{
  "num_attention_heads": 6,
  "head_dim": 128,
  "norm": "layernorm",
  "positions": "learned",
  "bias": "qkv",
  "init": "normal",
  "init_std_qkv": 0.0142,
  "init_std_down": 0.00355,
  "learning_rate": 0.000533,
  "weight_decay": 0.71,
  "max_seq_len": 1024
}
MLP neurons of a small language model. Each row is named by its layer, matrix (up: input weights) and neuron, and shows model dimensions 176-271. Each number is 500 + 25 x the weight over its row's rms, rounded and kept within 0 to 999. Numbers have three digits each.
Before each neuron's rows, "fires on" lists the tokens most often at its 100 highest values on Wikipedia text that the model never trained on.

fires on: ",", "."
L5.up2925:495514487487541496474474523481538449512534559545510521513447549482535497534485506507532483486514494517511509493488500487521526505504515524477520492519475487498526470503500519509433513452510500490492489506469531493459476488511500542498516505499510508474458478497468491488494522482491492514

fires on: ",", "1", "."
L5.up349:508479522516530525536495463479520502481493519512478496451445510508528528489499484475517498486494496496533496496501482541492513509479519533535487518498432489460510491461544520489474494480482524466472471512444483481496479510476508495482549460524553485492476526509476492476506496492498484492

fires on: " | ", "\n", "\n\n", "."
L5.up104:494468509481533530470502519465542482467460473502466494483425536502522471531527535502527479497493494499507516469499527489488497471520543525516501497518472505484502537529501497487488517477495492485481496501458506546505512507488498467516494530507478523515477468502488478519486545524456519520

fires on: " | ", "| ", "\n", " – "
L5.up1204:533486515531521507464461478465485474433528498501509493474486520504533492498547492493519517505496488492509533450560466452499492504451478526474450497504492529481496542503470509480527520501506528523508491513477513502526583482527474517551487550517492501463511501504488486528462527474516478587

fires on: ":", "1", "2", ".", " will"
L5.up587:491450519508490557528490526504503459471492518502473489503479507444538487476506520471525440483523507518465510523461444491449492501459505506523480512504499501487501496520532540486500526504510506458477507488451497538487521492523472478485565469490491474489530487512503479488505496486517511483

fires on: ",", ".", "°", "1"
L5.up1809:542526466549503514499469498497519552513501528505493521485460478502521472528520494490457462470533501476500522502501456475505508503497509462531484522513495545502544484462492548505490539526526492476488464484495531533482526519483513538466492472494527490469474490491478461505526485509526510505

fires on: ".", " | ", "; ", "′"
L5.up274:521514511520507492514490525467555481504517514538543467461521544501506526505526464507554490462551497486537544516473466521493520522491509501500486509504501566516494526494540483475511459483493518475496531512502502532489507516483479509462495526491531483505487538513479504506485522537509502498

fires on: ".", "2", "1"
L5.up2880:504478451534505532495468507480563486479486492486456482441498516488504509484538513495471468534498525441497526513509493509526533541492476532484503499513500527557494495483529506487490506497514516486466466502444510471507522503503505512505498556505449482516536542495499519517497489485509478515

fires on: " | ", "; ", "% | "
L5.up943:541510525509529489493475471515510502569515466507510479476470511498483517505500476502546470486543500515497522479516478539507450493509511496479487500505454541534470527497512502485491493482485527503464471492480510517494509495494462513482494482496530485514491528525494531487476495497537484530

fires on: " to", ","
L5.up2043:477498478517512490522502460488471521489464457500473470481497488467554492464524514495542511483523494482506537514517473497484526501485547503481556497517511536525494476502499486473517512523522487503472502509511517482482523485477459465481512545470506443467485504460509520492510518506509520514

fires on: "\" –", ") as", " \"S", ", not", " &", " –"
L5.up219:524540526492460528480462472477498514515509513514477454485559511496512537506539502453539514505518514509445515490485503493479509489498527504530479517494494503531523525504524502475518495494488499470478481527534494519480508525484505498510533504499503525535514511521505510524468449465511534489

fires on: " | ", "  -", ".", " ", ":"
L5.up1981:544510526508479532504513461497519478453498490513498486504504522490508526512544464467544517538518511485525526488483499498536493495508481518523475471531461496505512476466518546497505470535537485480479504496500490526508467519474467533499495510408433537504500483479500467515553542512506472460

fires on: "On ", " on ", " On "
L5.up50:485502523505486525460505528507492532514503476530504534492494528567483460499521470479503525502542490511563507456512515558526481523488498491480522516507541525532488505495545510531510461516574498488504462520500509535484503505484524480495494432519489486492525510460507474536499510477487517498

fires on: ":", "′", "-", "°", ".", "he"
L5.up2082:543504498508480497486503515534535498500517437497531518507537523509526470496480470514530484508533483514521528502477468554499496528486459505474458552515481520531488494462494505478509492504489451466490509479502495514531503498478501527496496488466472508506497491498482458541530489524534485479

fires on: ".", ":"
L5.up356:518468487517505504491497531497530513501511508481534463477477547507559520489508503492495514498539452534524511520512462527540528521486481448539481533507512515522545528515558524467515514513509544454484497535513472526469475535506472501430496466488483499513458562524518481583476491492489492501

fires on: "\n\n", ", ", ",", "1", "2"
L5.up718:511476479500487513539521489470537491461523518530453530484497475531494482505538532486485449554539473490501493510448480496489480518502540483531507527542484520557549505493518531502479513514544490515456481523498489518497511497512498531503542483545463506500510534474500499551524467500508492509

fires on: "1", "2", ","
L5.up125:517551528499505523525516492498478548447459535504458517475506531503469518495513495475518504514486466449480493510462461527509529477472524566511479552507484512518493514464508525527461522529546506478516497490476469502500533475510498496510474428492461462489466506476500454557469472456507476519

fires on: ".", " | ", "; ", ","
L5.up246:535534501513542486513510520463559522510531483521486472512495527483524491495507448475515450502531514503538561486489459542490501480497525510502499540507458520535513515515518496487494517487497512503471484511463495543471480483471442502467502540503512503502475518495483488477461506500513464520

fires on: ":", "°", ",", "′", "% | ", "."
L5.up629:496534532492524489511507520456533470496535508523498487525496529520502516510484465485493453486504526524494509505498497513494504491493489498474489530470454513516496528480526472499479488449480494510540522509519504539498475453537436549456503513523500492500466532485474517519493495460480528483

fires on: ":", ".", " U", "et", " "
L5.up936:526482553516495514542500507476487499475482523499501501490475518525537454537508515499477528520518464516504519525523507454475516508462495477509405533570501492461502530484481574487529500550449512463501506498513506506510502487533498512536514504475490501495519491503498492515521482528444508514

fires on: "1", " | ", "  -", "2", " ", ") | "
L5.up2589:494517536513509521499469443471505494438555490504545484473514544496514498500500454447524492526502495502525517512476521506541479475500508506538473447523476525490463512479503540459528502538495491512492557533498477538481487521482487525533484507470475455504521481484502477556521526505464511496

fires on: "1", ",", ".", "2", "/."
L5.up882:531514485537510490566514512493544536493525521495487447476505505527494480517540485476541474487532506511532525467474449524488496527479506547519471469504409516510550502474532502458471516476505492507492484468463501492455500497513489544490511498506510472451481496519473494513484461474482467504

fires on: " in", " on ", " post", " Pre", ": St"
L5.up318:521544494478487486534504543496493475523495476508534500507532522494513500489495490538522516540520519593489511478502505515494462541472516496569477526568522521497490529482560502487513491489533517528513510492495521543458498484462482499499543458517471481470494517473462508479528441524500526525

fires on: ".", ",", "-", "1"
L5.up2374:480512491526550494493489520488524500450507485503497507497447498472491534455550502522513496500495474473514524491551510459460489510473552533496473503506445511515543496513486522503502501504537515486475484515477530508520506486480502490518509498473447474527491508561469528444521541484492474479

fires on: ",", " \"", ".", "-", "- Website: www."
L5.up2626:516463528503493466486440480452554517491492506515475512410497523508480481522519547495559474492548530503518503526487518519474494491528514528505472482457462540523504492530528491505490553463497521512458464511477518543503473494487550475506495512453510471454501485487519499518476506491531488485

fires on: ".", ":", " | ", ",", "\n"
L5.up2157:521470499534519522523520492484506521490533510492517507493531518504436470500514474518494478486524477526511526476474488514490533493479495494459511530467489508504510506526515495461485542520523544486488521488481526523498527468504450535475441516541477486472492505573500506499505496478531428481

fires on: ".", ",", "-"
L5.up14:538480536520527482519518491492515497475512499483475472464468538477517460506537484503529516532509459477524550447464501525492527482488508535503438507493478478492476482490492513495474513515501505494508480480509533552532519477486479513507496475494503488497432550455545484517498474467534523498

fires on: ".", ",", "\n", " the", " | ."
L5.up1857:524509537555557483575525454480505510516485498525518525506483546499529531491549501474487498548507499492502507516439474522518495520462508524487461553517502532540516474488480535486523542492520496508508516473460488514467504519457486513456528512474448500485478508519531470485516489510493499438

fires on: ".", ","
L5.up889:505496486485532547487474490477543562468481491489496506478514500450533474563443514484536559525521478438524532478490497507469478518512543518525496503490440467463540525490513495530504539467539501504503456468487493502489477510472521472477518507471475503466499483499491503468552500537475503526

fires on: "2", "1", " s", "_{"
L5.up2839:508509547485514558507504492502501486499440528533452475470506492493536548500511494456519462556497498508489474462486453495495510506460493480520489480487515513503537482503518516509490559525485529494510489524437522442458519445502503522531547482501522516510505560491484492517515504533498523486

fires on: ".", ",", " | ", ":"
L5.up1484:515536522498536473544497482500545515495510502520460443466512518478509482501517491453499443507525496513542533473485460518506512529452548509485518545499457492489532498507513534508466509499504536475496457506444522529485488492508449541481514484531508476461467502473503509482470491463519478499

fires on: ".", "\n", "  -", " | ", ":", "- K"
L5.up2167:553507527530489498484477525482519466461514524497477473513528506534465509504559490477520508512510488505537505504432489509505469510512540503527471451531482503525501486443487573482505498535475483490513516528491513528509485518510493551502513491482436473502490530490532445498510531506474473463

fires on: "\n", "\"", " around ", "\n\n", " about", " in "
L5.up2560:527470490495491491453494511489493502498502529534487499470492539505532483477526499472548478460523495522501521494497514468508539486476508488514508531541479503466534525512517473490474506512461476482491519513503494536508560509517498547539448522500503507493466493499493447513487518509510486502

fires on: " |", ".", ":"
L5.up1941:547488502484484477446480494476500482556539500497503495482476503514476523524491530472517532487481493499490509536510472487481531510498518484501477491510470508509478555473491495492422500504517489530510472519501522523506489501508511516505487558525514545515546515512500483515523491466477517520

fires on: ".", " | ", " ", " age of "
L5.up2084:536496491539526486483522495452525458553514526513507474516541537520504545524527456483492473505543497509507498490541501513483521523484518474494490519488443507521500513499569501486535516487466519486487537496440509513526557496492467511516493494512494484519502521470528475517479519472518490515

fires on: "\n", "1", "\n\n", "| ", " Lin"
L5.up795:486535480519511497513515527485521445485485491488500488515500495524484515527495515473462490509501505503505523465501463519451510476508487524506486452525534482515477503513545514497484505484457514467533480463540507522499541498522518521507557473520509534484516493502492502479493549474474482493

fires on: "2", " | ", "1", "\n", ":", " water"
L5.up2920:543486460512457521511482545511509498512545546497479495462549548503492523516495457486507490526471474484491465482448552474471537522502517531509539522481489495537485477477486511473527480491538489510518514465480475510480500504462488538509520549520478473523463514474572446500459493506479479495

fires on: ".", " | ", ":", " | W ", " | L "
L5.up376:544455511495581482518510477445582483522485506489494513498497563492487540471530485446503479488545462492536505519496484495493482504456549497485504505544476531509526515510538538474487542502453531507489463521432515517471484491499498523511502493522481499484519514520494471499507505503532471537

fires on: "°N ", "–", " | W ", " | L ", " | "
L5.up1614:518494528492480521533458520473503495522543518502496487534474479500500549472479544513463468486478521565483518536507555469471465504496505508536543484512489496507510521507533551531500508481453490505483498497532501539546487458526479496522494512547452505533494476528530455477467464479521513457

fires on: ".", ",", " / (", ":"
L5.up2666:478489509523513501452519455489574464491520505526511453492563511528512457519506505463537482522535486485502566465481509505492493484486482530492506519524493476566542500534555507489467533451500494489476492528462507498482495506498506491522490542499498511462486485482476459516495532516508445502

fires on: "\n\n", " '", "\n", "- \"", " “"
L5.up423:477535492500487508493443513464538514488491476516471480465535551489552465498500507472495425507518505570537536481497496509451523488464501531540518508510570497537514490497525516508500531491523476504465483517487500495500504557455490530513516527496483489461477502488484485490503505457541474489

fires on: ",", "2", " ."
L5.up1367:552493527541540485521535453453486509486510476479512484440467541476492509529529511482496525486503444561486508478475481499496453528530494527544432488454495480502484499511521540473455547493470503485462483496478500489489528468500495481479544473515511517473450495487456473495489435477492525480

fires on: ".", " medal – third", " | −", "-"
L5.up685:509537503545526539520484484509479471529501515472518513503489512486504532515463497531559479506547455500517501511492492505537523529475498527489492484488482519508546508501518503478542496490474491480467505500514479484515497519495467518502489483484474489533521442537480479548526493470539491513

fires on: " | ", ",", " | W ", "–", " |  |  | "
L5.up2753:511509494508510504502478534509506495519532540523486519507500490525491515481486494457487490490555515464546494500508525470490537516481482492511494534494449517511519499486531490500502496485437499506496468510517534523477526502500496487504501514542487517531457443491512503514494521528537539522

fires on: ".", ",", ":"
L5.up153:523507530562560465511568506446511483523506526485462489493524477465513506506516478522486524529524480471470516485516523518506549491487497503486467498508458485537532510503537477522524505472470495471502488509489501517508469450487525512457525484493532474501505514510439491486462553469499485512

fires on: ".", ":", " Ann"
L5.up227:494498526502541474526482518466500492485509498486483484465509514471465545509468476517530493540529455533509491516522428510439523546484520505438488478490507511525484544495527533499462467442544550489538508495482519558477483478484546515483495500484478516513496486563468469474513494457517468528